config.yaml
head_dim: 32
hidden_act: "swiglu"
norm_place: "pre"
norm_eps: 1e-05
positions: "rope"
rope_theta: 10000.0
parallel_block: false
init: "uniform"
init_out_by_depth: true
MLP neurons of a small language model. Each row is named by its layer, matrix (gate and up: input weights) and neuron, and shows model dimensions 96-159. Each number is 128 + 32 x the weight over its row's rms, rounded and kept within 0 to 255. A neuron's up and down rows have the sign that makes its largest values positive.
After each neuron's rows, "fires on" lists the tokens most often at its 100 highest values on Wikipedia text that the model never trained on.

L4.gate252 [131  82 147 192 179 133 150 148  65 156  77 129 189 168 144 156  66 134 128 126 149 125 109 164 151 172 182 129 142 188 149 177 109  49  47 159 160 119 144  95  49 134 133  97 122 151 123 101 115  92  97 127 131 124 133 119 129 175 182 147 127 129 111 105]
L4.up252 [150 142 177 191 126 193 154 124 140  90 124 138  74  96 105 145  97 112 136  80 118 144 123 150 119 129 123 148 123 149 144 143  42 152 149 176 170 101 112 168 117 165 157 149 103 139 111  75 162 112 145 104 139  93  90 101 107 145 147 138 131 128 107  93]
fires on: "\n"

L4.gate307 [119 136  96 147 139 152  94 114 125  93  86 108 102 122  66 128  66  81  79 155 191 160 174 102 169 166 133 219 124 126 171 138 153 120  67 125 155 153 121 142  49 168 116  94 111 127 164 122  87 120 107 151 122 169  89  89 163  70 127 128  58 122 123  67]
L4.up307 [ 72 163 126 111  75  98 134 134 208 157  82  92 136 142  90 124 117 133 173 146 102  85 140  69 121 127 134 110 132 151 181  78  87  91 137 162 176  55 131 129 115 138 178 131 141 131 142 110 121 136 106 153 115 122  80 117 127  96 121 134 156 130 128 132]
fires on: ":", " =", "ome", " –", " to", "="

L2.gate497 [ 75 111 139 157 111 206 124 159 152 136 119 140 119 127 154 135  82 153 144 160  63 111  88 114 201  90 179  95  87 185  83 170 146 139 126 163  77 109 101 123 139 105 174 144 116 112 159 101 180 132 164 150 155 183 184 143  75 159 165 121 145 127 179 116]
L2.up497 [109  78 126 157 117 109  99 188 195 142 172 127 164 155 107 102  87 127 153 152 107 150 136 176 169  90 142 166 110 177 138 115  91  66 131 188 117 110  93 155 120 117  69 126 128 113 192 156 124  96 142 123 115 193 145 133 145 134 154 134 137 171 118  90]
fires on: "="

L3.gate517 [121 119  98 162 140 148 145  99 192 116 118 153 162 144 119 145  77  95 129 101 141 127 177  80 177  80  97  87 120 157 137 137 191 164 104 115 112 104 140  70 126 120 117 127 161 161  99 141 177  81 130 124  71 121 163 179 127 122 135 137  99 143 166 152]
L3.up517 [111 121 104 124 126 140  89 161 156 104 104  98 108 200 187  99 144 195 101  83  85 184 121 179 147  90 133 215  57 115 169 100 117  98 152 170 147 174 160 145 151 139 107 119 152 150 137 128 132 169 146  97 163 139 138  99 111 121 109 156 107 180 163 106]
fires on: "="

L6.gate704 [159 130 136 134 158 109 107 178 133 120 135  85 127 105  47 130 107 145  95 176 120 194 133 188  82 177 112  95 174 137 212 135  95  73 141  86 134 116 132 117  93 205 166 130 153 115 166 134 134 134 118 113  63 142 164 148 151 106 180 126 127 171 152 129]
L6.up704 [127 172 112 120 149 161 145 107 124 149 141 112 115 187  92 186 138 152 139 198 107  68 138 119 139  95 100 148 117 161 108 185 164 142  78 150 129  89 114 115 104 168 130  78 134 115 138 190 100 158 135 129 125 119 157 163 150 130 133 108 134 140 182 143]
fires on: "\n\n", "-", "s", ":", "ye"

L5.gate121 [ 94 101  93 164  95 123  44 130 141 139 105 128 164  74 144 116 117 124 170 122 133 189 123 130 144 178  77 146 150  69  92 164 130 155 127 163 132  93 101 131 153 135 117 153 118  89 154 174  72 165 123 175 157 115 141 145  77 138 164  82 127 140 129 164]
L5.up121 [113 121 117 141 141 167 140 134 128 140 116 126 136 201 178 155 114  87 161 156  98 133 120 133  91 122 114 176 116 107 143 114 164 115  73 174 130 208 137 101 172 111 167 168 126 127 129  82  98 137 119 165 135 121 136 142  34 135 137 147 138 109 161 156]
fires on: " that", "go", "ge", " time", "zo", "ns"

L11.gate761 [172 151 114 109 159 117 104 128 129 144 141 129 126 176 119 131 125 113 103  95 188  62 143 131 101  80 122  99 144 135 109 128  92 101 142 139 104  69 143  85  47 133 153  67 195 165 155  97  90 126 130 110  85  81 115 131 122 139 158 232 140 113 106 150]
L11.up761 [ 80 126  60 160 183 140 126 177  86 105 137 117 139 172 134 105 156  98 149 140 130  86 158 147 125 107 140 105 124 109 129 174 100 154 139 156  96  94 173 143 130  73 137  93 162  82 156 148 102  67 166 125 164  77 101 124 156 143 126 167 161 205 117 147]
fires on: ":", "|", " |", "ome", " of", "/"

L4.gate717 [156  70 166 139  66 104  91 169 146 135 119 134 129 154 160 105 102 141 160 171 149 119 125 178  92 190 129 108 172 158 154 198 105  89  52 148 123 118 171  86 134 128 139 147 154 108 124 119 147 136 137 157 126 156 105 106 141 134 159 202 134 125 145 139]
L4.up717 [116 127 143  85 125 141 143 124 135 169  77 189 101 105 122  92  80 148 116 168 109  93 113 117 113 109 171 123 171 148  99 149 118 146  96 142 132  75 100 104  95 128 142 169 181 140 132 170 161  98 145 148 107 127 144 142 111 149 137 117 181  97 140 193]
fires on: "-", ":", "ling", " met", "ed", "Un"

L3.gate472 [141 149 126 115 155 123 103 164 153 114 173 139 115 151 116 166 141 136 115 122 145 151 134 168  40 161 130 109 157 169  62 134 134 105 119 126  99 122 144  90 150 117 121 141 147 172 103 106 138 136  90  69 138  89  95  78 136 165  90  96 108 175 123 117]
L3.up472 [103 178  66 100 147 144 138 159 149 133 139 156 138 171 130 120  84 125 161  90  85 139 129 116 106 183 129 104 135 185  87  95 160 134 150  96 135 104 171 160 118 124 151 134 124 135  75  94 150  97  96 125 153  85 160 132 144 178 121 118 125 126 120 123]
fires on: "–", "0", "01", "fe", "roll"

L8.gate671 [177  83 100 143 135  70 139 130  82 178  99 159 112  99 117 115 111 107 107  65 120  87 166 166 173 114 159 149 113  54 140 150 137  66 147 110 102 136  68 110 110 178 127 110 161 212 172 113 112  80 142 188  85 136 149  87 149  85 149 137 105 149  81 140]
L8.up671 [ 95 110 116 133 173 102 155 168 161 124 109 105 119 183 123  63 143 142 173 174 133 123 134 140 167 160 145 128 104  98 129 129 131 153 161 140  94  78 189 167 100 142  63 119 162 106 108 111 142 141 121 122 145 130  85 153 128  80  63 137 184 133  94 145]
fires on: "|", "w", ":", " n", "{"

L4.gate529 [144 101 144 157 118 126 146 148 134 128 100 158 157 133 135 158  89 117 118 163  81 162 106  85 109 134 136 166  93 106 164 102 126  76  76 111 104 105 132  47 125 130 175 121  59 146  83 113 132 140  71 181  96 108 112 125 136  95 108 103 107 143 176  72]
L4.up529 [121 113  91  97 145 105 137 145 130 166 134 133  70  83 137 160  97 170 196 140 161 121 120 130  89 106  66 198 139 182 117 179 174 188 214  62 109 100  88 134 134 144 121 132 147 114 164  91 122 175 115  74  95 113  83  86 128 118 124 126 115 209 124 102]
fires on: " general", " first", " special", " grand", " mem"

L5.gate296 [ 91 128 111  77  79 168 102  95 137 152 126 126 137 157  94 108 136 106 143 163 132 104 188  62 196 156  85 101 166 130 182 103 128 164 146 116  69 149 189 106 155 153  64 110 151 117 183 135 117 150 133 173 126  72 140 172 102 167 140 133 141 157 121 131]
L5.up296 [ 99 106 125 140 121 157 155 138 133 146 118 104 182  97 151 101 139 131 111 121 115 137  75 114 138 153 170 138 170 168 138 170 169 131 142  57 133 145 181  59 187 106 143 128 145  72  81 208 167 127 153  73 134 110 136 147  57 146  61 136 154 134 145 106]
fires on: "s", " all", " live", "os", " to"

L5.gate187 [144 102 128 200 100 163 158 156 116 114 137 108 142 188 158 127  89 136 158 118 143 134 179 188 127 105 178  88 102 111 124 135 132  84  96 119 127 121 108 105  65 165 114 123 175 176 142 147 115 101  26 189 126 124 106  73 112 150  73 125 113 105 117  97]
L5.up187 [172 155 159 122 149 207 114 123 115  68 174 178 123 183 106 123 141 184 139  56 169 117 185 152  99  92 140  93 169 166  90 160  99 119 195  54 102 137 134 138 118 102 126 116 104 197 159 105 165 120 135 123 124 105  89  63 111 114  80 133 141  87 119 126]
fires on: "\n"

L7.gate737 [131 147 137 105 126  96 118 169 181  91 149 121 107  83 110 207 161 125 148 180  78 163 122 100 178 105 147 114  49 126 120 100 106 104 147 163 153 121 118 135 121 134 142 126 116 124 156  64 127 185 148 150 145 168  89 114 183 113 124 173 131 154 115 119]
L7.up737 [124 143 139  88 162 102 117 107 115 119 148 130 159 163 149 106 137 110 116 132 123 123 173  77 164 126 106 156 114 145  75 148 111 122  87 205 104 127 162 101 153 208 156 142 157 103 137 114 131 134 174  98 160 117 112 150 153 154  95 162 159 196 140 122]
fires on: "-", ":", " of", "ing"

L11.gate116 [144 144 121 100 163 119 128  69  97 144 144 132 141 176 104 169 120 149 114  65 164 139 159 130 178 121 181 140 148 176 132 174  36  80 114 139 185 123  83  80  88 125 171 200 153 160 168 100 121 101 106 177  99 110 142 126 138 147 131 186 145  90  66 130]
L11.up116 [ 96 122 153 143 114 138 111 184 109 168  67 128 166 122 116 175 140 152  87 110 101 161 125  86 126 125 146 116 146  94 147 120 117 200 129 114 172  93 111 136 110 131 115 119 128 146 113 116 140 106 176 157 108  89 133  89 166 142  93 143 105 106 159 154]
fires on: "\n", " (", ";", "-", ":"

L8.gate234 [127 129 130 142 166 161 106 141 174 223 100 120 223 186 158 145 111 154 104  88 145 103 128 175 119 115 158 111 130 165 167 150  68 124  49 117 149  97 156 112 110 136 115 119 188 163 117 152 113  94 129 173  82 238  77 137 133 122 114 169 124  96 181 125]
L8.up234 [188  96 169 172 114 180  86 140 118 184 112 171 121 162  87 140 121 167 105  85  39 124 103  96 182 154 114 119 101 144 124 149 117 132  94 173 145  53 132 104 141 122 113 110 164 126  81 175 116 127 170 104 162 133  91 123 137 180 178 166 130 111 166 142]
fires on: "o", ".", ",", ":", "\n", " |"

L8.gate24 [106  36 114 101  89  99 146 153 113 123  89 126 119 127  96 122 139 110 102  95 136 139 107 118 124  56 155 187 153 152 141  48  85  99 102 116 113 143 102 164  67 171  90 144 101 144 164  62 102 162  76 170 151 155  73 164 161 102 101 158 147 121  83 103]
L8.up24 [182 181 159 134 147 161 152  97  83 182 101 145  88 142 127 175 106  90  81 107 102 135 135  73 117 139 130 129 128 137 117 131 118 117  70 144  89 133 142  97 121 132  74  95 118 140 178 197 133 173 180 174 126 159  97 137 164 145 152 133 144 103 155 120]
fires on: " and", ".", " or", " producer", " Goals", " two"

L2.gate8 [ 98  98 161 100 140 103 146 139 220 153 101 161 158 166 121 175  87 136 128 144 191  51 146  98 141 159 118 144 112 163 112 111 123 112 190 111 149  75 142 128 161 100 186 134 161 149 103 151 103  97 176 163 123 178 116 130 136  99  94  69 125 159 129 155]
L2.up8 [161  99 115 117 131 174 103 160 159 110 134  99 164 161  96 166 152 139 169 109 154  83  78 150 136  98  88 231 137 118 137  80 173  70 126 164 127 110  56 147 177 159 117 112 155 135 106  65 106 123 158 109 152  77 133  85 158 122  89 111 109 142 135 127]
fires on: "=", " years", " family", " later", "age"

L2.gate147 [153 146 150 154 173  32 153 121 149 118  98 149 148 168 184 127 170 210 178  96 128 132  96 178 124 182 140 155 142 148 194 165 162  88 126 166 124 141  76 139  73 113 110 133 123 111  91 126 148 108 102  98 182 124 152  62 121 156 174 176  99 174 138 164]
L2.up147 [115 115 112 111 167 158 108 119 114 156 160 156 169 133 135 165 151 113 112 110 170 143  38 117 136  87 155 163  74  93  95 132 153  92 153 107 146 113 125 106 117 131 168  92 154 176  85 112 138 107 193 136  81 125 149 113 163 142 128 113 130 189 159 176]
fires on: "+", "(", "-", "[", "′", "m"

L5.gate130 [174 162  71 124 173 163 127 121 127 190 107  88 147 150 124 165  96  63 141 133 169 135 180 151 138 108  84 132 162 210 121 134 128 138 167 126  84  51  99 123 147 128 116 167 128 161 116 135 135 100 163 162  63 114  93  99 133  99 122 107 111  98  98 112]
L5.up130 [ 74 189 122 157 118 120 114 172 183  52 100 109 146  61 194  30 107 133 123 141  92 120 168  44 129  39 147 128  71 157 149 103 180 124 129 129 116 132 119 115 133 126 153  96 161 102  95 158 140 182 144  81 140 141 142 144 147  54 133 118 155 151 162 118]
fires on: "=", "19", "ry"

L5.gate482 [170 190 171 142  98 106 128 147  99 100 140 163 161 120 131 183 144 130 158 124  61 145 128 175  48 117 137 219  81 145 178 150 166 153  73 141 126 133 133 135  94 134 116  64 134 153 153 157 184 110  48 122  95 146 136 151 134 103 113 160  85 139 161  94]
L5.up482 [157 158 160 152  77 130 109 152  92  84 111 143 123 103 129 110 177 116 135 152  90 172 135 142  39 105 170 166  71  75 130 134 111 157  91 109  78 145 164 145 133  92 126  58 116 145 193 107 171  99  90  62 109 186  74 141 141 119 166 157 114 141 133 116]
fires on: "on", "r", " of", "ae", "ec", " that"